{
  "norm_eps": 1e-06,
  "positions": "learned",
  "qk_norm": false,
  "tie_word_embeddings": true,
  "extras": ["capped logits"],
  "init_std_qkv": 0.0168,
  "init_std_up": 0.0168,
  "optimizer": "muon_variant",
  "lr_mult_down": 1.5,
  "lr_head": 0.00553,
  "max_grad_norm": 1.0,
  "max_seq_len": 512
}
MLP neurons of a small language model. Each row is named by its layer, matrix (up: input weights) and neuron, and shows model dimensions 160-287. Each number is 50 + 12 x the weight over its row's rms, rounded and kept within 0 to 99.
After each neuron's rows, "fires after" lists the tokens most often just before its 100 highest values on Wikipedia text that the model never trained on.

L8.up788:52 49 60 51 56 68 50 49 57 59 48 61 80 12 68 59 54 67 58 39 72 37 55 66 41 31 66 54 45 53 40 58 60 41 53 53 79 57 53 29 35 55 40 30 47 41 49 52 45 66 53 68 45 41 42 36 54 55 49 52 40 74 35 47 60 42 59 54 49 67 44 57 44 47 38 68 49 69 47 38 69 56 67 35 63 42 51 44 31 55 49 39 54 46 47 32 36 51 57 39 62 54 48 43 50 36 61 60 50 57 57 67 41 58 49 60 61 42 55 46 40 57 49 60 32 30 43 53
fires after: ","

L8.up719:16 56 47 57 37 38 38 51 30 59 49 59 79 44 54 60 47 40 56 59 46 57 54 48 49 42 38 62 52 37 55 66 43 45 54 58 65 55 44 49 43 34 67 36 41 44 66 38 55 65 50 50 40 37 47 54 67 50 64 58 56 50 35 46 44 38 51 32 53 40 52 37 60 46 40 78 40 58 51 60 66 69 70 38 44 65 41 59 42 50 45 36 60 53 38 49 53 39 33 49 68 58 56 41 31 30 60 56 50 30 47 42 49 31 51 58 39 39 51 34 45 37 72 62 51 72 55 32
fires after: " Al", " l", " al", " El", " Mer"

L8.up1989:30 34 30 48 63 47 47 56 37 52 57 55 33 35 52 44 22 53 37 40 53 42 55 45 53 32 51 64 33 52 55 70 59 71 45 60 59 55 57 45 37 39 42 56 41 50 46 54 47 45 52 56 85 49 63 52 67 66 57 52 48 30 32 55 54 47 56 40 34 69 61 49 46 37 54 58 56 58 56 45 38 40 49 49 61 43 54 40 45 60 40 48 33 52 61 57 43 46 41 58 47 70 51 52 61 61 35 45 48 53 49 67 67 23 68 52 32 61 34 74 41 58 62 51 30 49 67 60
fires after: " the", " A", " American", " a", " de", " Emma"

L11.up2276:62 54 33 53 68 63 26 62 50 60 40 62 48 59 31 65 61 52 58 56 56 60 47 58 50 80 62 73 66 39 50 32 39 45 67 47 38 40 49 50 46 45 57 48 48 34 70 49 45 45 56 52 57 57 65 24 56 35 43 35 44 55 48 44 77 43 30 50 40 62 52 50 42 44 46 53 36 41 45 61 56 52 46 43 55 52 61 39 51 54 42 34 60 46 49 21 71 68 76 52 47 60 54 57 43 33 49 54 48 40 45 69 41 54 49 53 47 61 49 51 53 57 38 66 40 51 64 43
fires after: "1", "3", "2", "4"

L8.up891:35 68 55 45 50 37 47 46 58 59 57 45 63 31 60 44 58 58 61 53 46 43 56 51 50 41 50 52 41 25 48 65 78 57 40 71 57 50 17 44 32 28 54 38 42 52 47 45 48 51 75 40 55 49 52 47 52 27 40 41 35 47 42 38 29 36 51 44 50 43 65 68 52 41 42 69 37 67 40 35 80 48 38 56 56 36 56 65 48 68 58 40 47 69 70 67 53 64 52 59 47 59 49 72 41 79 54 66 66 49 43 30 51 46 70 59 43 42 41 51 39 50 60 45 53 51 62 35
fires after: " R", "-N", " S", "-R", " U", " N"

L8.up493:47 38 45 59 74 58 59 21 48 52 62 51 53 37 58 54 40 44 50 67 67 87 35 33 43 43 49 44 33 50 51 36 50 53 38 33 71 74 51 79 46 60 41 44 51 76 38 52 53 47 57 34 48 73 66 62 63 62 42 53 50 36 47 49 30 68 48 26 51 54 40 44 53 45 45 33 47 53 41 44 58 22 84 39 43 62 64 64 33 53 56 37 65 44 43 24 62 53 27 70 44 46 55 41 44 36 40 42 52 58 33 54 61 62 52 57 47 56 43 44 36 59 66 66 44 53 52 41
fires after: "9", "0", " C"

L8.up973:50 33 33 47 77 31 67 64 54 49 42 57 48 60 60 53 27 47 26 49 74 52 60 56 61 37 60 64 53 61 58 29 38 50 60 61 45 70 57 46 38 63 42 41 44 45 42 58 41 36 58 48 66 42 55 48 39 13 48 51 59 50 44 28 51 52 54 32 76 41 80 34 53 45 29 58 54 76 47 54 57 36 35 57 58 45 27 78 44 45 26 71 32 40 49 55 41 51 38 50 41 65 44 34 29 55 61 45 38 50 52 37 51 71 62 37 49 52 43 57 47 39 48 56 72 52 41 40
fires after: " and", " who"

L8.up1916:36 63 34 52 33 39 51 42 54 50 50 42 51 56 42 38 41 67 45 66 36 57 66 52 44 52 49 44 31 40 57 33 56 58 31 55 24 54 29 54 49 48 51 53 60 42 51 46 48 61 73 62 36 65 56 49 63 37 48 30 35 68 54 59 35 56 57 66 60 48 37 66 54 44 70 49 45 53 45 67 39 51 68 49 26 57 56 66 52 41 40 36 58 32 47 49 49 43 54 56 39 40 48 58 46 53 69 47 63 62 55 46 50 37 25 62 63 46 49 65 38 54 66 41 62 64 28 59
fires after: " the", " The", " j"

L11.up289:48 57 38 56 56 44 34 52 29 55 47 44 38 51 67 51 49 53 38 49 50 43 69 64 73 34 50 43 65 67 38 17 55 68 47 46 57 48 51 56 53 65 47 48 47 38 28 49 43 35 68 44 49 67 54 47 52 65 58 37 64 29 49 36 55 63 60 63 52 43 36 38 55 38 38 41 32 28 56 43 63 58 65 50 36 61 59 48 65 56 30 43 39 39 45 66 48 52 41 57 62 50 36 37 42 64 52 57 52 55 39 78 57 67 51 31 45 76 55 54 52 36 49 46 55 45 66 37
fires after: ".", ",", ":"

L8.up1574:47 43 36 46 35 37 25 40 41 46 48 61 37 54 44 42 49 61 57 75 54 44 60 49 35 53 31 52 34 60 38 33 44 47 26 55 60 39 46 67 52 53 69 64 52 71 51 40 29 59 36 56 47 49 58 41 45 64 62 27 46 50 55 91 53 65 57 49 73 43 62 40 40 74 62 61 54 59 42 40 56 39 32 45 49 58 44 48 61 54 47 40 77 54 48 45 43 44 45 63 67 60 73 46 45 50 56 57 48 55 65 42 39 61 53 63 68 58 49 37 57 47 60 48 67 57 43 63
fires after: "0", "9", "4", "1", "5", "3"

L8.up343:56 44 55 40 61 58 64 32 20 44 42 51 51 46 46 60 32 39 41 56 39 54 58 59 29 53 48 55 46 59 65 92 56 67 46 52 52 53 38 66 40 76 53 59 54 38 58 46 59 77 56 46 52 48 41 25 50 48 61 55 38 43 52 32 46 64 56 54 49 32 44 48 60 43 54 49 59 38 31 45 47 47 61 66 47 50 24 41 27 56 48 53 60 48 33 47 50 40 40 41 43 33 38 52 38 48 36 61 65 57 41 52 33 40 16 18 39 49 67 46 54 54 60 39 53 46 44 55
fires after: " P", " B", "B", " p", " ", " Ch"

L8.up701:48 66 48 70 42 54 51 58 43 58 54 60 58 42 39 69 64 45 57 58 49 45 49 61 45 74 56 51 46 70 32 48 29 32 57 27 79 35 61 54 36 65 51 60 53 63 40 44 51 61 39 68 65 46 47 51 56 49 47 66 64 58 41 68 39 64 47 49 57 81 60 61 30 50 46 73 57 58 54 47 35 61 52 58 55 41 45 42 55 64 79 39 41 62 56 24 53 35 60 72 47 54 44 45 70 64 31 39 52 44 27 51 43 39 57 35 46 63 55 34 49 32 69 40 50 60 50 32
fires after: ".", " d", "′", "7"

L8.up1648:53 63 61 53 26 60 34 50 52 37 50 43 54 10 26 53 58 74 48 37 44 47 34 64 57 39 49 39 56 57 60 43 47 60 56 50 60 08 64 44 61 51 62 47 80 52 42 65 62 38 56 44 61 58 53 47 68 37 33 59 56 47 63 42 52 54 48 60 41 53 52 51 66 39 52 31 54 67 45 63 38 56 59 53 74 19 62 31 46 46 52 43 53 44 35 54 49 52 37 50 33 54 48 72 53 42 14 36 42 30 68 41 49 50 58 47 65 36 42 40 13 44 67 45 41 58 55 51
fires after: " United", " U", " the", " Par"

L8.up198:70 59 48 38 51 22 26 42 44 30 62 58 65 35 68 45 65 41 33 45 51 44 55 37 61 64 32 45 52 50 64 38 66 34 48 48 62 37 54 31 47 49 58 64 44 47 21 49 43 56 40 42 59 78 46 37 93 54 42 58 26 66 46 71 56 41 61 46 47 57 69 39 29 19 50 35 54 45 49 43 47 50 43 64 52 45 55 46 49 47 49 47 22 68 71 60 42 61 31 36 57 57 51 41 59 49 67 49 40 41 65 60 53 60 49 47 42 66 46 39 53 55 62 32 40 56 47 27
fires after: ",", ".", "–", " Q", ":", " r"

L8.up718:44 66 62 53 58 41 57 63 50 66 56 47 40 31 47 49 69 43 59 42 62 48 56 40 85 45 46 60 56 61 23 40 45 45 44 59 34 59 61 51 54 66 76 38 68 57 55 57 66 47 56 49 29 66 48 53 41 48 53 36 45 50 46 52 46 50 56 63 56 69 84 30 36 41 59 59 43 32 33 54 63 21 46 48 50 43 44 66 55 57 62 62 66 68 35 56 59 45 44 52 50 57 46 52 32 72 49 56 23 45 71 14 58 57 49 54 65 50 56 43 41 52 43 31 56 60 42 81
fires after: "7", "5", "4", "9", "6"

L8.up582:43 46 56 47 50 78 47 26 51 58 58 53 45 42 32 47 41 55 73 68 58 55 64 39 48 41 63 61 62 59 35 24 31 68 58 61 39 46 43 49 60 50 53 24 52 39 39 50 43 42 74 25 42 43 67 44 54 46 65 64 48 61 48 53 46 66 55 42 55 37 48 56 48 62 59 37 70 37 49 41 33 43 48 24 48 70 51 61 47 61 44 71 60 31 35 25 53 50 34 49 52 61 44 48 56 66 31 71 66 36 40 48 50 55 61 58 52 46 53 49 69 51 44 49 52 36 44 44
fires after: " C", " c", "C"

L8.up377:75 46 53 51 56 48 56 53 65 37 56 72 57 39 65 44 61 62 58 33 56 57 37 56 59 74 34 51 51 46 54 42 56 53 40 48 24 61 45 53 30 40 64 57 34 54 56 49 61 57 35 41 48 47 47 52 49 59 39 53 59 43 53 47 51 54 49 87 45 38 51 50 32 62 29 56 33 48 41 63 42 47 66 46 49 41 74 67 49 61 45 51 63 53 45 44 43 52 25 72 55 47 61 43 44 57 56 58 62 45 64 45 52 32 40 30 64 40 59 60 43 73 51 28 45 52 53 44
fires after: ",", " the", "K", " Q", "em"

L8.up651:45 60 74 51 56 42 41 30 37 57 75 57 27 08 43 40 51 50 55 53 48 41 08 49 47 23 45 43 36 56 36 58 64 53 43 39 37 34 48 42 37 59 35 58 54 54 54 38 45 53 55 34 57 62 49 61 43 45 50 66 55 46 27 50 38 28 42 56 46 48 65 59 27 48 64 42 51 55 50 52 63 56 56 50 50 51 50 56 57 63 45 69 61 27 36 48 28 52 62 49 61 61 44 47 54 51 62 62 59 60 67 38 47 43 36 49 37 63 44 64 61 62 55 25 32 63 37 51
fires after: " St", " L", " (", "Ch", "B", " Bre"

L11.up2073:37 42 60 67 61 33 70 45 58 64 43 44 59 63 44 59 52 55 55 44 51 66 57 56 60 57 36 49 60 43 47 62 59 31 58 81 37 57 37 53 45 18 58 58 46 45 50 58 51 75 63 66 47 49 55 67 39 50 51 45 38 34 59 41 60 48 70 45 49 27 58 46 33 41 55 49 40 42 38 52 51 48 45 38 48 64 34 29 52 49 54 52 34 51 48 55 62 46 68 54 54 48 44 55 27 43 65 51 54 54 50 48 33 59 59 56 44 42 30 26 47 38 51 46 58 46 57 40
fires after: " m", "m", "0", " M", "M", "akh"

L11.up288:20 32 56 48 58 56 59 44 65 29 48 47 37 50 49 44 39 42 36 64 43 43 36 35 25 49 31 54 53 56 73 50 56 55 44 59 36 68 57 41 62 51 35 34 26 33 45 53 50 53 58 32 52 45 63 61 51 42 54 55 63 43 45 39 37 35 36 54 52 47 69 53 58 49 38 43 51 40 63 69 56 56 28 44 64 44 57 63 41 57 57 36 43 42 70 52 57 60 50 60 35 61 56 42 58 40 42 46 36 43 48 44 48 51 62 82 50 58 49 34 39 56 51 64 33 49 52 60
fires after: " a", " an"

L8.up1974:66 60 29 49 49 57 21 42 51 68 48 27 51 56 43 44 37 52 58 38 67 64 44 59 41 40 54 46 50 58 47 68 48 76 46 42 60 44 40 49 52 59 41 70 40 52 46 64 46 45 56 53 41 70 55 51 54 35 64 56 60 36 62 47 35 58 67 37 68 52 58 55 48 47 52 47 67 46 58 51 40 49 40 61 36 39 67 43 45 58 35 62 60 44 46 42 57 25 62 39 64 55 56 69 38 46 75 44 42 36 73 55 64 33 40 59 37 41 55 55 36 45 53 51 55 52 27 29
fires after: "==", " the", " his"

L8.up1807:64 50 19 73 44 56 53 52 48 46 36 49 26 67 31 51 44 48 43 39 66 46 50 76 41 66 68 46 27 48 37 53 41 58 77 41 35 51 58 63 56 42 49 50 38 50 46 41 32 47 44 45 26 58 60 71 33 50 42 39 47 64 44 71 44 45 52 69 89 51 71 60 36 66 39 64 54 56 33 49 66 44 40 55 61 35 49 41 41 56 51 32 53 77 66 74 45 52 19 51 48 70 40 66 39 76 51 54 54 53 34 74 61 56 69 57 57 42 51 57 54 55 60 47 61 86 69 45
fires after: " at", " At", " the"

L11.up287:35 24 43 66 47 43 51 43 64 58 52 58 70 54 62 51 56 25 80 38 41 58 32 41 66 54 54 58 53 54 52 52 39 36 53 32 47 49 54 51 74 30 56 32 69 58 36 62 66 47 39 44 64 46 41 65 61 61 54 46 46 43 48 80 41 21 65 68 40 37 46 35 76 63 75 47 43 50 24 56 43 38 49 45 69 52 38 47 63 27 71 57 59 40 53 54 65 35 55 44 68 42 82 53 51 34 57 60 68 46 44 55 57 61 61 58 72 62 32 66 62 48 68 62 43 38 58 46
fires after: " |", " g", " of", " "

L8.up997:47 77 50 58 47 61 54 56 33 47 45 57 48 39 68 62 40 39 53 56 43 64 49 35 61 47 65 67 43 44 64 45 24 58 46 48 32 46 47 61 40 53 55 58 55 58 32 47 63 49 39 47 42 54 67 56 39 68 42 67 58 42 51 28 39 52 48 48 27 28 57 52 43 45 14 58 37 60 55 67 63 33 46 35 45 53 53 44 43 48 46 56 40 48 40 57 35 53 50 43 42 36 58 57 63 57 48 77 50 49 49 72 63 46 57 79 49 64 53 48 50 44 65 54 54 56 54 52
fires after: " and", "1", " end", " to", "|", " There"

L8.up1063:48 61 60 59 50 53 45 31 29 64 57 77 60 63 48 49 62 40 49 39 59 67 67 55 34 85 63 59 66 46 54 48 55 59 68 68 45 46 43 77 46 29 49 49 51 39 46 40 52 34 50 53 48 41 42 50 49 51 41 56 49 48 38 51 63 24 50 66 49 41 33 65 35 64 41 38 29 25 54 28 55 60 58 55 48 41 61 63 37 50 44 34 48 81 46 40 39 52 56 45 43 41 20 44 51 36 47 56 76 57 41 66 46 38 44 67 53 55 68 57 63 41 39 45 55 44 56 58
fires after: ",", " However", ";"

L8.up809:50 60 51 31 42 56 71 58 58 66 60 36 30 51 43 40 65 42 44 48 56 60 68 36 46 25 65 59 57 64 51 48 56 43 45 49 40 43 71 48 64 53 55 66 55 68 48 80 64 55 49 51 53 50 51 29 49 47 66 34 45 54 45 73 45 55 55 46 78 25 59 55 63 65 62 48 61 26 47 56 57 64 54 37 55 50 44 60 34 56 53 47 60 83 48 53 57 43 36 60 45 45 45 50 58 61 70 58 56 57 56 43 32 47 35 44 65 55 40 53 58 44 45 38 54 55 47 52
fires after: "1", "2", "6", "3", "8", "4"

L8.up1876:60 39 50 32 68 46 46 52 52 61 39 45 56 57 63 41 39 48 59 34 45 98 57 54 62 49 45 44 51 46 61 47 61 60 63 68 43 52 61 55 50 68 37 76 51 52 50 58 34 59 53 59 27 55 31 55 57 56 35 63 29 37 63 43 55 27 32 42 58 30 49 68 43 34 50 60 45 49 52 53 47 34 70 50 62 35 41 41 43 37 54 58 35 54 52 67 65 57 54 28 47 55 19 48 18 40 43 71 39 39 54 56 57 44 57 50 77 37 40 57 41 45 48 59 68 51 56 44
fires after: "0", " N", " M", " S", "1", " E"

L8.up2300:49 66 63 61 37 50 47 42 82 42 62 35 65 60 58 61 53 46 50 46 39 46 47 70 40 56 37 42 61 40 61 71 53 61 70 60 35 58 44 14 36 42 48 12 63 58 47 53 34 66 40 60 35 69 51 49 59 34 47 62 56 64 35 51 28 49 42 40 54 54 38 66 44 62 47 49 43 47 41 51 57 14 57 44 36 45 41 39 54 61 27 50 28 70 65 47 71 58 54 21 60 59 48 44 53 39 56 55 34 50 24 55 41 58 71 44 41 56 27 46 57 48 43 42 41 69 51 56
fires after: "0", " R", "%", " Q"

L8.up1266:40 50 59 51 40 71 19 58 48 67 35 46 45 63 57 50 34 46 50 45 59 59 42 61 35 43 39 44 50 45 41 69 39 47 30 61 46 38 32 50 55 47 38 67 43 57 58 43 62 49 48 43 57 60 39 74 47 57 60 38 44 55 47 45 70 44 39 59 42 45 75 59 53 35 62 71 55 46 66 47 31 53 48 60 66 53 49 41 36 52 61 27 52 69 67 66 60 54 57 58 55 51 51 42 37 48 75 36 43 64 45 59 38 43 43 47 48 57 25 38 38 51 40 40 59 43 67 38
fires after: " M", " p", " P", " F", " T", " f"